config.yaml
n_kv_head: 1
positions: "rope"
rope_fraction: 1.0
init: "trunc"
init_std_up: 0.0561
decay_shape: "linear"
seq_len: 1024
MLP neurons of a small language model. Each row is named by its layer, matrix (gate and up: input weights; down: output weights) and neuron, and shows model dimensions 16-111. Each number is 50 + 12 x the weight over its row's rms, rounded and kept within 0 to 99. A neuron's up and down rows have the sign that makes its largest values positive.
After each neuron's rows, "fires after" lists the tokens most often just before its 100 highest values on Wikipedia text that the model never trained on; "fires before" lists the tokens most often just after its 100 highest values on Wikipedia text that the model never trained on.

L3.gate517:66 66 75 44 27 62 53 42 54 46 73 37 64 39 51 65 57 76 52 57 42 60 52 59 70 56 43 66 48 43 50 57 54 62 45 50 37 36 41 68 62 26 41 66 57 53 09 57 46 49 50 47 44 57 65 32 29 72 56 46 57 48 29 66 64 70 54 81 36 50 58 58 53 52 51 40 46 38 65 39 31 60 45 38 64 39 72 53 50 52 66 51 37 34 58 35
L3.up517:64 38 64 47 78 64 54 70 38 35 50 44 39 58 32 37 53 43 36 33 54 65 62 50 42 24 41 60 58 44 65 50 62 42 18 50 37 57 45 59 42 41 69 27 46 45 50 42 42 44 64 48 47 74 37 42 52 74 46 63 50 57 47 59 43 58 60 51 31 57 64 45 61 46 57 57 60 54 25 57 44 70 29 45 69 48 48 46 25 56 55 66 41 70 37 53
L3.down517:46 55 53 28 31 56 63 55 53 51 50 46 41 33 51 57 54 75 48 41 48 71 42 41 60 49 44 65 63 70 42 45 51 73 53 51 48 65 81 53 51 38 51 43 56 52 44 73 42 62 44 61 62 49 53 31 51 77 58 32 31 48 52 57 54 69 37 46 49 42 48 59 51 45 59 63 42 63 50 52 37 57 62 66 70 69 74 47 38 44 51 39 35 61 37 53
fires after: " ", "s", "y", " d", "nd"
fires before: "\n", "end", "art"

L10.gate92:62 60 48 32 60 63 56 63 60 62 48 59 29 27 46 54 57 76 58 52 42 50 63 63 37 47 60 45 36 17 28 38 47 58 43 51 56 54 65 58 35 18 61 43 45 54 52 76 19 59 56 54 44 57 52 52 47 57 55 46 56 43 45 41 55 33 48 42 67 69 52 72 40 56 26 44 34 39 18 51 61 49 41 37 51 52 40 39 43 51 73 47 69 46 55 36
L10.up92:48 54 56 48 60 82 45 50 55 46 32 56 33 46 48 52 44 53 67 49 49 32 62 47 52 46 59 31 42 50 45 45 57 63 33 64 81 40 56 37 60 57 45 42 52 73 57 56 51 52 64 47 51 56 58 56 33 58 34 37 37 50 71 47 47 51 56 40 74 58 37 39 47 40 54 32 28 42 38 53 52 42 72 47 49 32 45 38 38 59 55 43 58 39 52 32
L10.down92:50 79 51 49 71 61 57 47 47 49 42 41 31 71 45 39 56 36 35 71 40 44 57 50 59 41 43 38 52 37 46 53 35 58 27 52 56 65 45 53 48 51 22 27 55 48 49 61 52 41 63 60 64 54 33 35 37 61 34 39 59 56 39 47 48 64 35 39 29 46 66 32 41 64 53 34 71 42 57 33 51 53 52 35 80 68 43 36 68 56 53 68 56 45 64 75
fires after: " m", "p", "c", " c", "st", "f"
fires before: "ion", "us", "ut", "ur", "im", "ul"

L5.gate365:35 39 54 50 61 77 46 51 54 56 52 60 43 75 49 62 74 16 33 51 49 40 64 72 61 32 55 49 57 42 44 61 37 54 51 43 55 40 60 48 55 64 61 58 55 47 38 34 74 56 56 59 48 58 83 42 53 55 46 37 55 34 50 46 37 48 32 49 50 32 70 51 57 71 55 41 50 39 61 73 63 41 68 58 45 50 61 65 50 50 50 39 30 65 62 46
L5.up365:65 58 52 64 52 34 61 54 56 67 33 52 47 59 43 56 58 59 48 44 47 37 54 62 75 32 52 48 53 61 52 35 55 41 58 68 44 21 45 71 43 70 32 54 53 44 74 41 77 57 41 56 51 61 55 46 73 65 48 44 36 27 66 50 63 17 32 60 54 46 39 59 55 32 38 74 39 38 61 41 47 54 73 49 53 56 67 59 48 56 70 48 41 60 56 65
L5.down365:55 49 62 60 47 38 69 52 57 72 39 64 47 57 68 38 55 35 54 40 64 53 54 75 67 36 45 56 44 75 34 57 56 50 50 30 57 31 56 29 73 61 36 64 44 66 43 32 52 68 43 47 62 52 75 39 59 69 36 59 44 36 36 43 51 61 32 47 59 44 65 56 62 52 55 48 44 53 57 46 50 57 34 48 54 48 55 50 61 44 49 52 15 50 51 64
fires after: "b", "or", "ar", " b", " F"
fires before: "n", " l", " in", ":", " H"

L6.gate50:44 55 56 36 47 65 61 51 64 47 36 35 58 37 51 39 58 72 62 49 63 58 42 53 44 46 29 54 59 57 50 53 58 44 47 48 34 59 56 60 66 69 28 62 47 60 52 50 51 51 46 65 45 63 41 61 52 53 40 44 45 58 52 49 50 53 56 67 33 71 52 59 45 40 48 49 65 49 56 49 68 42 78 59 34 47 57 71 49 40 64 53 55 42 50 43
L6.up50:45 51 45 40 58 36 29 61 45 34 48 39 50 49 60 51 41 62 50 48 30 43 29 37 39 46 44 43 83 67 47 41 73 34 46 45 49 60 58 35 48 61 57 64 36 56 42 57 80 69 48 32 47 54 65 49 45 51 44 36 44 44 47 55 52 56 35 44 50 31 58 64 65 55 68 55 52 54 59 29 34 64 48 67 71 51 61 46 40 28 58 40 59 80 57 47
L6.down50:42 49 62 30 65 68 40 37 46 50 70 45 55 31 65 44 49 62 41 59 46 53 57 53 44 57 50 64 62 76 53 60 54 36 48 41 55 61 33 53 54 30 65 43 33 48 61 30 67 62 49 53 52 58 71 24 59 52 58 59 40 42 34 60 72 52 56 48 49 54 53 55 64 55 54 45 54 62 44 59 30 53 35 69 23 48 62 48 63 53 36 45 64 43 52 43
fires after: "om", " D", "ad", " m", "D", " d"
fires before: "oc", "it", "and", "is", "un", "on"

L9.gate688:68 40 61 46 52 61 62 42 48 45 58 46 58 39 64 63 86 43 41 45 50 58 55 62 73 45 60 64 34 46 45 57 34 38 56 39 53 48 51 57 66 48 64 56 53 57 32 31 44 30 58 69 51 59 55 48 70 50 62 30 55 49 18 57 73 60 43 38 58 42 43 62 52 60 52 48 26 60 36 53 64 33 43 47 26 46 54 65 67 46 52 46 47 33 40 39
L9.up688:42 28 64 43 34 64 43 45 43 44 63 67 52 48 55 44 70 66 53 18 42 61 61 44 49 57 55 64 47 59 52 36 56 64 52 46 68 35 43 58 52 44 28 53 48 34 42 62 33 60 56 48 49 51 70 52 62 65 31 58 45 61 36 54 46 73 48 60 38 65 52 40 66 63 54 40 58 48 29 48 66 55 72 68 54 67 55 54 40 59 47 31 74 31 53 43
L9.down688:61 52 46 40 46 59 47 63 62 53 59 63 40 70 57 48 67 64 57 43 67 56 62 46 46 46 74 55 64 49 39 27 35 43 61 49 46 68 57 61 49 40 50 51 40 52 34 62 55 64 54 30 70 71 46 21 31 50 31 49 52 58 34 66 32 49 49 75 65 53 51 53 59 48 36 48 49 53 55 65 41 77 55 42 54 56 38 32 40 52 75 64 85 32 48 61
fires after: " R", " d", " D", "nd", " pro"
fires before: "ub", "er", "end", "art", "ort", "r"

L5.gate619:46 73 48 51 44 31 22 40 32 57 45 40 40 46 48 49 57 66 52 48 44 46 33 37 47 49 70 38 31 36 69 51 52 48 35 36 50 54 48 48 59 55 72 80 61 51 36 50 45 47 57 42 59 45 37 47 37 51 77 55 47 43 47 46 47 46 40 63 33 55 54 68 37 51 41 69 50 72 18 57 46 58 43 23 54 52 24 44 46 67 39 69 31 54 48 70
L5.up619:50 49 82 52 50 52 52 41 58 45 47 51 64 42 55 33 56 53 65 53 56 46 42 60 47 42 42 65 33 49 57 43 46 72 37 52 63 49 42 32 44 59 50 79 53 35 55 30 60 41 48 36 43 62 66 66 52 43 67 31 40 65 40 20 35 35 42 51 77 60 40 32 49 27 54 57 38 55 54 40 41 51 38 47 29 31 38 53 52 62 50 55 51 34 48 60
L5.down619:62 52 65 52 55 37 65 61 66 56 59 57 52 44 40 27 51 47 46 39 48 43 22 48 64 38 43 53 63 41 56 51 53 42 32 44 43 49 52 38 73 57 32 72 45 35 44 38 23 64 67 69 38 54 55 47 42 44 72 22 54 52 49 27 38 57 56 53 43 51 54 49 52 52 48 47 52 69 37 38 47 52 52 25 41 48 41 52 63 59 27 53 32 38 51 64
fires after: "em", "o", "u", "g", "m", "r"
fires before: " 19", " 201", " 202", " 2", " 200"

L5.gate547:32 42 56 26 48 28 52 61 25 38 61 57 55 47 54 38 51 56 43 82 40 31 42 42 42 45 46 46 34 43 55 86 48 72 41 25 74 58 41 52 63 49 62 69 53 67 60 37 45 34 69 35 64 51 50 51 01 44 58 58 40 55 53 50 34 53 31 65 61 56 41 59 58 48 43 58 49 56 57 55 59 50 65 44 60 64 33 47 42 46 32 51 69 50 29 62
L5.up547:67 51 46 78 57 50 43 34 49 60 43 45 46 51 50 53 52 29 52 57 56 33 39 60 64 49 49 49 55 50 50 43 57 41 26 53 50 58 37 34 29 73 67 74 51 70 48 42 43 61 48 44 63 42 50 77 51 51 62 32 60 58 43 70 55 86 47 60 67 52 51 37 49 69 33 52 35 47 52 65 43 47 66 33 39 47 59 36 56 46 59 59 37 45 52 41
L5.down547:50 64 35 52 52 41 55 60 56 41 40 78 63 37 49 41 69 42 49 50 23 51 52 48 69 56 50 55 50 44 60 54 72 57 32 67 33 47 31 51 67 50 53 87 47 43 46 56 48 28 87 38 49 52 50 59 40 30 68 47 32 36 34 52 57 68 52 54 51 52 37 45 50 57 46 52 61 42 47 32 43 44 58 36 53 44 54 37 51 49 49 80 58 39 61 85
fires after: "u", "il", "ar", "un", "em", "o"
fires before: " 201", " 19", "ing", " 202", " of", " 200"

L5.gate788:48 54 71 51 39 48 54 35 39 24 56 54 39 39 50 43 61 42 59 35 43 61 52 39 57 55 47 75 38 59 56 43 56 58 27 40 28 61 35 65 42 73 40 52 60 56 65 51 46 52 52 53 82 39 42 49 49 57 35 61 52 61 35 44 32 66 60 52 54 49 59 18 22 64 69 51 31 46 62 44 46 67 53 57 46 54 56 36 55 47 53 59 32 26 31 45
L5.up788:48 56 45 65 64 32 48 56 56 45 60 40 58 46 69 58 37 69 50 50 57 50 44 59 61 45 34 62 41 84 51 62 42 40 50 63 44 50 52 47 52 45 74 60 51 37 48 55 35 36 44 50 75 43 44 43 58 36 51 47 50 69 67 68 25 32 42 42 51 38 77 29 46 64 51 47 50 51 49 40 45 59 39 52 56 60 55 33 32 59 67 83 37 32 45 60
L5.down788:58 34 37 54 48 49 52 42 44 56 60 38 47 46 61 51 70 43 51 37 65 41 48 32 62 42 48 54 46 65 26 48 54 51 48 50 52 38 41 50 47 69 65 50 56 40 63 51 63 41 33 35 57 42 43 73 41 38 39 40 52 61 65 63 28 22 41 61 46 48 31 48 61 68 68 52 60 35 44 42 59 53 37 53 52 39 67 34 57 50 62 73 27 54 62 53
fires after: "it", "l", "p", " at", " in", "t"
fires before: "e", "ed", "it", "o", "end"

L10.gate13:54 49 49 41 41 76 59 41 58 53 57 45 54 38 67 36 59 58 48 22 41 55 49 66 76 56 36 77 52 37 65 53 51 60 64 53 65 28 42 48 48 31 54 38 61 46 42 67 37 61 44 69 55 55 68 42 32 69 24 41 30 44 28 49 48 51 41 45 45 41 51 50 46 59 53 61 39 51 47 33 63 58 41 62 44 64 37 51 47 43 50 49 76 72 55 53
L10.up13:85 48 56 63 55 56 33 50 44 58 51 61 39 34 59 32 54 33 59 52 62 47 76 53 41 50 42 47 32 39 48 45 42 47 42 53 50 56 63 28 73 59 46 83 61 44 50 51 58 42 57 56 69 36 56 29 69 39 54 30 39 50 60 39 60 35 55 48 33 51 44 53 43 41 49 47 23 46 19 58 61 43 47 49 38 55 71 38 51 38 33 42 60 55 52 53
L10.down13:54 39 39 56 39 57 58 32 51 44 37 72 50 48 73 54 37 41 54 57 48 44 48 57 45 55 39 62 57 38 53 43 53 51 28 32 55 53 45 34 72 58 32 09 39 55 76 61 49 58 56 48 42 47 26 50 52 67 25 33 35 12 65 55 36 44 53 65 65 56 55 63 47 39 48 67 66 53 64 51 56 65 46 61 63 62 34 49 32 36 48 66 53 48 45 44
fires after: " re", "c", "en", "s", "e", "b"
fires before: "ul", "ion", "is", "us", "im", "i"

L3.gate404:55 50 58 41 55 45 50 44 48 41 47 44 51 50 45 43 36 47 54 44 39 34 59 64 41 63 46 62 48 55 39 40 47 41 55 45 50 61 52 48 59 47 63 58 49 42 64 52 55 72 42 50 50 23 45 62 58 37 60 53 66 47 57 57 50 53 32 52 49 67 78 78 61 72 60 60 61 49 60 31 53 56 61 51 29 34 39 58 57 67 67 50 36 45 74 49
L3.up404:26 63 43 44 60 44 69 46 25 35 49 40 53 61 52 49 63 37 69 56 38 42 60 55 41 63 51 44 46 54 46 56 39 49 75 37 52 59 12 44 59 41 60 69 53 59 55 67 56 57 47 50 59 30 44 70 60 40 48 56 65 40 47 38 41 46 36 53 47 69 45 54 41 59 77 60 66 66 59 34 17 53 51 54 48 29 53 57 62 62 75 55 41 45 52 42
L3.down404:61 61 52 46 58 40 53 37 48 46 37 44 56 51 40 38 47 50 62 51 58 41 47 46 31 39 62 42 61 38 54 70 61 17 59 38 39 36 66 66 53 53 65 48 36 58 64 25 61 62 53 57 67 43 20 28 43 51 74 66 61 41 52 53 34 43 48 47 45 64 59 57 56 76 48 45 66 48 56 35 79 36 62 39 40 70 26 47 51 51 57 64 61 39 50 38
fires after: " ", " d", "m", "p", " m", "un"
fires before: "s", "c", "p", "od", " f", "il"

L9.gate682:74 41 44 63 47 38 51 47 56 48 41 60 48 72 57 32 56 69 45 40 45 40 52 41 57 58 39 48 42 40 61 65 69 44 34 62 37 63 51 49 65 61 43 56 35 44 33 43 30 44 38 58 50 61 53 48 55 47 39 38 52 43 34 68 62 36 38 42 54 72 41 59 29 56 48 26 35 37 60 53 42 45 35 48 65 58 51 53 47 45 64 68 36 78 32 54
L9.up682:38 67 29 54 48 34 49 27 37 43 53 36 59 44 55 52 76 57 46 30 35 47 50 44 28 47 63 59 49 64 47 48 62 37 47 54 44 50 62 65 53 41 46 58 38 43 43 55 45 52 39 52 45 45 45 55 55 65 18 24 42 31 50 63 71 32 35 65 35 55 52 55 37 41 57 60 50 44 52 75 43 51 39 40 52 68 39 31 58 55 58 33 55 61 47 68
L9.down682:53 41 62 80 67 53 49 37 37 57 57 47 59 49 54 24 76 59 39 42 40 58 24 38 46 47 73 61 60 46 64 46 47 49 49 48 32 62 32 51 72 44 31 73 42 44 49 45 46 45 70 42 43 51 66 55 59 39 56 30 52 63 48 43 58 56 58 29 58 67 46 60 67 63 57 41 47 55 48 63 43 45 56 54 51 47 71 43 42 45 43 68 57 57 46 59
fires after: " in", " In", " ", "ber", "2"
fires before: "9", "4", "7", "5", "8"

L6.gate928:42 56 58 36 50 47 29 67 50 42 48 65 43 66 50 55 63 49 29 39 26 19 33 55 57 38 55 55 32 61 55 57 41 45 29 57 46 44 34 47 39 49 62 59 34 45 54 51 70 52 58 35 42 56 49 66 19 42 52 49 48 35 61 38 51 37 42 57 41 53 58 75 61 60 44 58 38 46 35 43 74 36 63 44 61 55 55 46 63 39 54 42 56 67 62 33
L6.up928:53 27 39 55 53 36 50 42 41 46 32 55 77 66 35 58 56 42 68 65 43 36 46 43 53 71 41 38 35 39 19 29 38 37 40 64 50 40 45 54 45 36 46 60 66 39 53 36 71 45 69 46 50 58 64 38 49 70 59 55 41 42 60 56 38 47 39 44 45 40 46 42 32 62 33 34 33 54 65 26 83 70 51 50 46 56 36 41 34 74 46 48 40 47 65 53
L6.down928:53 53 52 36 59 53 52 25 56 36 41 65 35 60 35 49 44 45 47 40 38 68 45 45 58 47 55 36 27 32 48 62 78 52 39 56 49 32 82 57 33 43 49 55 47 68 42 50 53 53 54 41 54 66 50 47 45 56 42 68 37 44 40 41 56 59 69 51 54 52 29 49 58 39 41 51 65 45 51 50 63 40 41 73 60 41 51 49 61 65 51 23 37 35 65 36
fires after: "or", "as", "ar", "ed", "in"
fires before: ":", " l", " in", " by", "es", "ed"

L4.gate748:43 74 53 46 73 51 60 44 76 71 56 59 42 61 57 56 41 35 48 46 44 42 50 52 63 35 52 36 47 45 60 57 54 48 48 25 55 65 70 41 48 51 46 70 52 74 60 37 49 41 69 51 48 49 59 67 47 44 44 32 40 60 53 70 66 33 47 37 61 46 61 75 35 39 72 41 51 50 38 59 37 61 67 51 45 52 53 39 53 33 54 60 61 18 46 61
L4.up748:67 39 41 42 51 33 35 62 53 46 62 38 50 49 35 46 42 23 73 43 37 46 54 49 42 53 59 75 41 41 47 36 45 71 53 42 30 39 35 56 64 43 49 54 59 57 22 53 45 57 54 58 45 35 47 69 36 70 45 65 60 32 40 43 42 41 61 40 44 49 48 39 52 40 56 55 37 44 51 62 47 40 29 53 58 42 52 65 45 40 39 69 54 29 44 74
L4.down748:64 29 79 31 77 30 59 45 38 50 34 65 54 45 40 39 37 51 53 48 41 59 46 44 57 61 59 63 50 51 40 32 58 61 33 31 66 57 54 52 49 37 53 73 65 50 56 51 45 51 41 57 70 50 65 66 21 36 54 23 51 58 59 58 32 48 45 34 67 52 63 45 37 53 45 52 57 47 25 72 63 55 60 48 65 55 40 46 55 46 39 68 49 45 59 81
fires after: " al", " r", " as"
fires before: "o", "p", "ist", "ul"

L5.gate581:54 33 45 75 33 32 40 50 51 62 47 47 48 51 35 47 79 40 52 47 31 45 69 48 53 58 29 57 63 68 56 47 72 43 53 48 67 62 51 65 66 37 28 53 57 30 46 53 50 73 29 67 51 60 58 42 44 62 26 52 64 54 30 47 64 49 42 42 47 59 46 62 45 67 40 48 47 59 54 48 18 59 34 53 50 53 29 52 65 24 28 64 68 36 55 30
L5.up581:43 44 40 71 59 33 40 63 56 54 36 51 57 53 44 49 78 40 69 53 60 44 50 22 55 54 73 73 38 58 41 30 62 66 55 40 62 44 37 76 58 39 53 49 27 46 43 48 49 63 54 68 51 32 50 54 47 69 35 34 47 34 24 48 60 57 51 53 39 72 53 37 37 35 26 42 75 49 50 37 53 51 52 58 50 35 35 60 48 38 53 31 54 40 55 48
L5.down581:05 56 60 54 65 66 48 61 45 57 41 52 61 39 54 41 46 62 63 41 39 43 38 35 47 41 63 65 49 56 57 49 52 47 60 43 63 44 54 48 38 79 58 52 49 60 59 49 52 52 59 53 38 60 46 61 53 51 63 52 47 60 43 46 43 49 71 26 43 32 40 23 45 55 48 44 52 64 55 52 57 44 47 53 46 63 50 45 64 51 74 70 44 62 56 67
fires after: "oc", "in", "en", "ent", "0"
fires before: "at", "es", "ic", "re", "al"

L4.gate274:44 60 46 56 45 57 43 38 53 45 49 25 35 37 47 54 60 25 43 40 32 64 41 45 45 49 60 64 51 33 65 66 37 56 66 50 39 64 74 48 59 35 60 52 43 59 42 28 56 56 76 52 49 60 52 69 49 49 28 53 45 40 52 51 51 51 60 48 59 32 53 54 38 59 75 42 44 69 37 50 76 20 56 62 59 43 49 45 61 55 52 62 56 62 40 54
L4.up274:38 35 61 45 59 47 46 50 39 78 60 64 49 63 55 71 56 38 55 54 60 37 48 51 59 61 56 66 29 46 48 37 41 56 42 51 61 55 64 35 70 30 58 59 56 38 67 39 55 60 58 57 54 30 47 53 53 40 18 67 59 30 45 51 38 34 45 37 38 50 36 42 59 46 39 53 50 60 67 64 37 58 76 47 42 21 38 43 39 72 81 63 28 33 53 71
L4.down274:59 62 41 50 53 64 57 48 35 92 50 38 43 23 58 52 45 31 42 41 45 59 49 38 65 45 60 51 48 57 17 53 55 58 33 40 44 44 49 45 63 56 40 47 61 59 62 58 47 40 50 37 38 46 27 48 35 53 41 61 61 37 19 47 34 21 61 42 48 43 34 44 47 36 54 50 31 46 52 64 49 61 49 73 23 38 69 31 38 52 40 71 48 58 39 76
fires after: " al", " th", " con", "st", " at", " in"
fires before: "o", "e", "am"

L3.gate823:55 73 46 44 48 57 66 30 67 39 51 63 27 46 44 40 44 56 41 61 56 46 54 40 48 58 48 51 48 43 34 42 43 49 68 48 44 62 51 46 54 54 34 63 50 62 67 65 42 46 40 61 59 54 46 52 44 46 55 60 46 66 36 43 56 51 37 58 63 41 73 27 42 35 41 52 50 52 60 36 51 61 50 47 76 67 61 40 53 50 50 37 92 66 43 59
L3.up823:66 55 28 58 50 33 39 38 63 48 46 47 61 48 55 54 74 57 58 54 55 42 38 35 51 65 21 38 50 53 11 52 50 51 37 56 50 70 32 41 64 59 34 57 70 44 72 58 42 45 42 55 46 68 51 60 42 52 58 45 47 63 39 53 58 45 36 67 53 32 34 30 66 47 47 72 39 48 69 55 57 43 49 66 80 54 53 33 21 48 57 42 80 40 47 58
L3.down823:57 41 42 41 44 68 55 42 46 56 58 39 55 42 43 53 78 63 56 42 50 57 32 39 64 63 43 49 46 52 40 50 46 53 50 80 37 57 55 30 54 48 64 55 50 48 73 42 65 48 41 46 53 82 37 62 48 53 28 49 57 50 53 45 57 28 39 61 31 41 42 42 47 36 43 71 58 24 45 50 43 51 45 85 45 44 49 41 37 48 40 51 58 47 55 34
fires after: ".", "7", "3", "0"
fires before: " |", ")", " (", "6", "3", "2"

L5.gate344:42 42 48 64 51 52 54 48 53 53 61 51 60 64 48 51 50 38 64 34 68 57 52 50 65 37 74 41 40 58 55 51 54 45 35 60 59 65 51 45 64 54 40 57 41 50 26 52 18 45 47 47 58 75 64 83 55 50 38 51 46 44 27 69 45 43 35 37 43 35 47 58 50 60 42 45 43 41 64 43 50 68 94 49 55 60 45 39 51 59 29 42 55 36 57 32
L5.up344:58 37 58 56 53 44 43 34 40 58 40 43 61 51 44 59 38 58 55 54 26 37 59 25 39 62 54 45 54 53 55 53 25 49 56 45 42 49 58 55 72 47 53 44 42 43 67 60 38 50 31 51 43 31 53 48 36 71 36 76 78 67 48 44 59 45 56 56 39 53 40 52 29 51 39 49 41 48 49 53 41 67 48 61 54 34 32 56 48 51 61 48 54 59 46 64
L5.down344:52 46 56 52 59 48 41 25 41 28 25 47 71 48 45 19 43 53 38 40 53 63 45 56 38 41 38 80 52 66 44 48 41 62 72 51 62 53 30 38 66 51 50 53 52 57 39 36 39 36 60 46 67 40 58 60 58 53 64 31 34 56 46 34 32 46 79 63 48 28 43 36 48 68 57 50 73 57 52 55 38 47 64 51 49 46 53 55 65 56 44 57 44 55 53 49
fires after: " al", "iv", "z", "h"
fires before: "o", "ity"

L5.gate230:55 51 39 82 40 52 29 55 46 67 44 26 42 74 69 39 39 66 63 47 62 42 57 51 66 51 52 50 50 41 29 45 60 48 53 52 62 54 58 76 55 56 58 72 33 43 33 56 39 44 48 38 35 60 43 52 44 41 46 51 48 50 34 67 76 43 63 45 39 46 47 52 35 23 53 41 57 44 67 70 48 27 40 51 37 47 46 69 53 73 49 34 38 36 46 48
L5.up230:34 82 53 38 45 62 37 59 55 84 44 52 44 55 43 58 43 64 45 47 46 45 53 54 52 45 38 56 56 20 46 55 40 51 45 50 45 46 50 65 61 68 30 65 29 39 29 42 31 42 38 35 40 61 35 25 57 53 26 51 56 52 46 58 53 54 56 66 39 42 66 40 70 33 50 46 36 48 31 46 56 41 60 61 57 57 41 67 60 70 60 30 47 74 44 70
L5.down230:58 58 62 66 50 72 65 39 52 75 54 40 57 62 73 34 41 69 40 40 42 70 37 54 55 38 57 54 39 35 75 37 64 57 52 21 60 65 52 45 56 57 29 78 50 45 53 47 47 46 40 52 52 54 56 54 30 45 32 51 46 46 43 47 42 43 41 61 56 81 65 29 40 76 29 57 43 41 55 52 38 48 58 69 51 34 33 51 57 48 48 72 40 49 44 44
fires after: "0", "2", " s"
fires before: "2", "0", "7", "4", "1", "5"

L5.gate360:49 56 58 57 52 41 46 47 51 55 57 58 51 69 59 60 72 54 84 62 42 29 70 35 35 71 53 82 41 72 53 27 30 42 65 54 59 63 61 48 51 48 62 37 54 25 52 70 38 58 55 39 62 34 41 40 50 65 50 57 46 52 58 35 58 50 37 31 47 58 47 37 44 50 63 46 70 34 62 34 35 48 49 48 46 41 59 55 45 49 42 58 52 09 69 55
L5.up360:54 89 48 42 36 81 53 49 52 42 53 35 69 52 60 60 62 49 44 62 39 37 52 49 62 43 67 56 39 59 50 63 41 47 55 47 40 46 65 59 52 32 75 50 40 60 57 44 42 65 19 43 63 55 44 35 51 61 63 41 47 58 58 42 49 35 46 49 31 49 45 33 66 68 58 52 65 59 28 29 59 47 57 32 48 45 70 61 54 44 38 62 21 42 53 24
L5.down360:49 81 46 65 54 51 43 53 56 46 44 56 69 55 70 55 30 50 47 27 43 41 47 47 60 48 42 59 69 58 62 50 30 44 57 57 39 41 68 64 31 37 43 40 67 61 48 53 62 53 32 53 63 65 39 40 46 79 60 42 55 62 58 43 17 59 22 34 44 26 53 33 65 69 51 38 44 54 68 46 52 51 48 33 45 87 42 57 42 32 46 48 40 34 60 48
fires after: " d", "d", " E", " con", " D", " "
fires before: "c", "s", "p", "it", "ab"

L3.gate253:42 66 58 64 68 42 42 53 51 50 50 41 58 32 43 41 52 31 55 54 30 24 65 45 75 60 51 50 54 45 52 54 35 48 49 36 40 44 59 53 79 29 30 30 32 42 40 28 65 43 48 75 44 43 58 46 53 29 51 48 55 61 49 58 65 44 47 59 53 62 73 43 54 39 58 55 50 51 32 21 58 56 59 58 45 57 46 30 47 46 53 50 69 47 58 53
L3.up253:30 67 59 41 47 48 57 54 39 55 70 54 51 48 37 64 47 43 36 38 40 29 40 59 53 76 57 51 60 51 55 50 39 53 65 42 49 63 55 34 56 49 59 52 45 42 35 60 54 49 46 37 28 44 52 48 52 58 58 64 74 44 34 63 67 47 68 51 34 63 53 63 54 27 49 65 47 32 27 30 75 49 49 62 68 65 56 69 56 39 56 51 56 51 59 39
L3.down253:57 41 58 33 52 51 41 29 50 45 58 24 52 67 69 40 43 39 63 50 54 57 60 59 50 36 34 61 39 59 70 31 55 49 57 50 48 81 54 54 36 61 45 73 39 70 26 39 29 38 68 43 49 64 60 64 37 57 65 32 32 85 45 54 27 57 50 52 51 57 79 31 58 56 60 33 61 51 47 62 46 32 47 64 55 42 46 42 66 42 60 42 62 27 42 55
fires after: " al", "os", "ran"
fires before: "o", "ia", "f"

L4.gate297:51 52 48 49 45 58 55 37 45 52 60 33 50 57 27 57 27 67 54 60 29 40 53 65 60 41 55 70 46 59 59 42 62 39 43 52 60 60 70 76 63 45 47 53 51 34 43 53 46 56 74 25 48 69 62 64 54 50 39 54 64 39 45 65 48 42 43 20 41 56 48 45 47 46 43 54 37 26 51 61 67 44 66 53 52 48 31 58 72 35 58 39 47 28 63 45
L4.up297:52 55 53 59 54 72 45 46 71 48 41 44 55 75 36 51 46 54 43 34 36 57 49 36 33 68 38 53 42 74 63 50 48 59 70 51 35 35 56 34 53 45 31 56 55 50 44 43 47 52 35 40 72 38 63 63 53 45 46 49 67 22 54 51 50 32 73 42 38 66 40 61 44 58 63 57 64 61 40 47 50 59 43 42 55 47 40 35 69 59 54 76 62 44 38 38
L4.down297:62 48 52 45 44 59 41 23 39 50 48 61 34 38 40 41 21 30 50 48 27 52 42 44 40 42 44 50 64 41 49 70 61 33 53 67 66 34 52 45 35 39 42 62 68 49 46 42 66 44 50 49 58 50 15 57 45 49 51 31 54 37 47 44 47 53 52 60 41 62 53 45 50 50 30 35 54 52 52 47 54 62 67 47 47 62 29 36 67 52 45 46 39 41 76 79
fires after: " al", " (", "\n", " con"
fires before: "o", "8"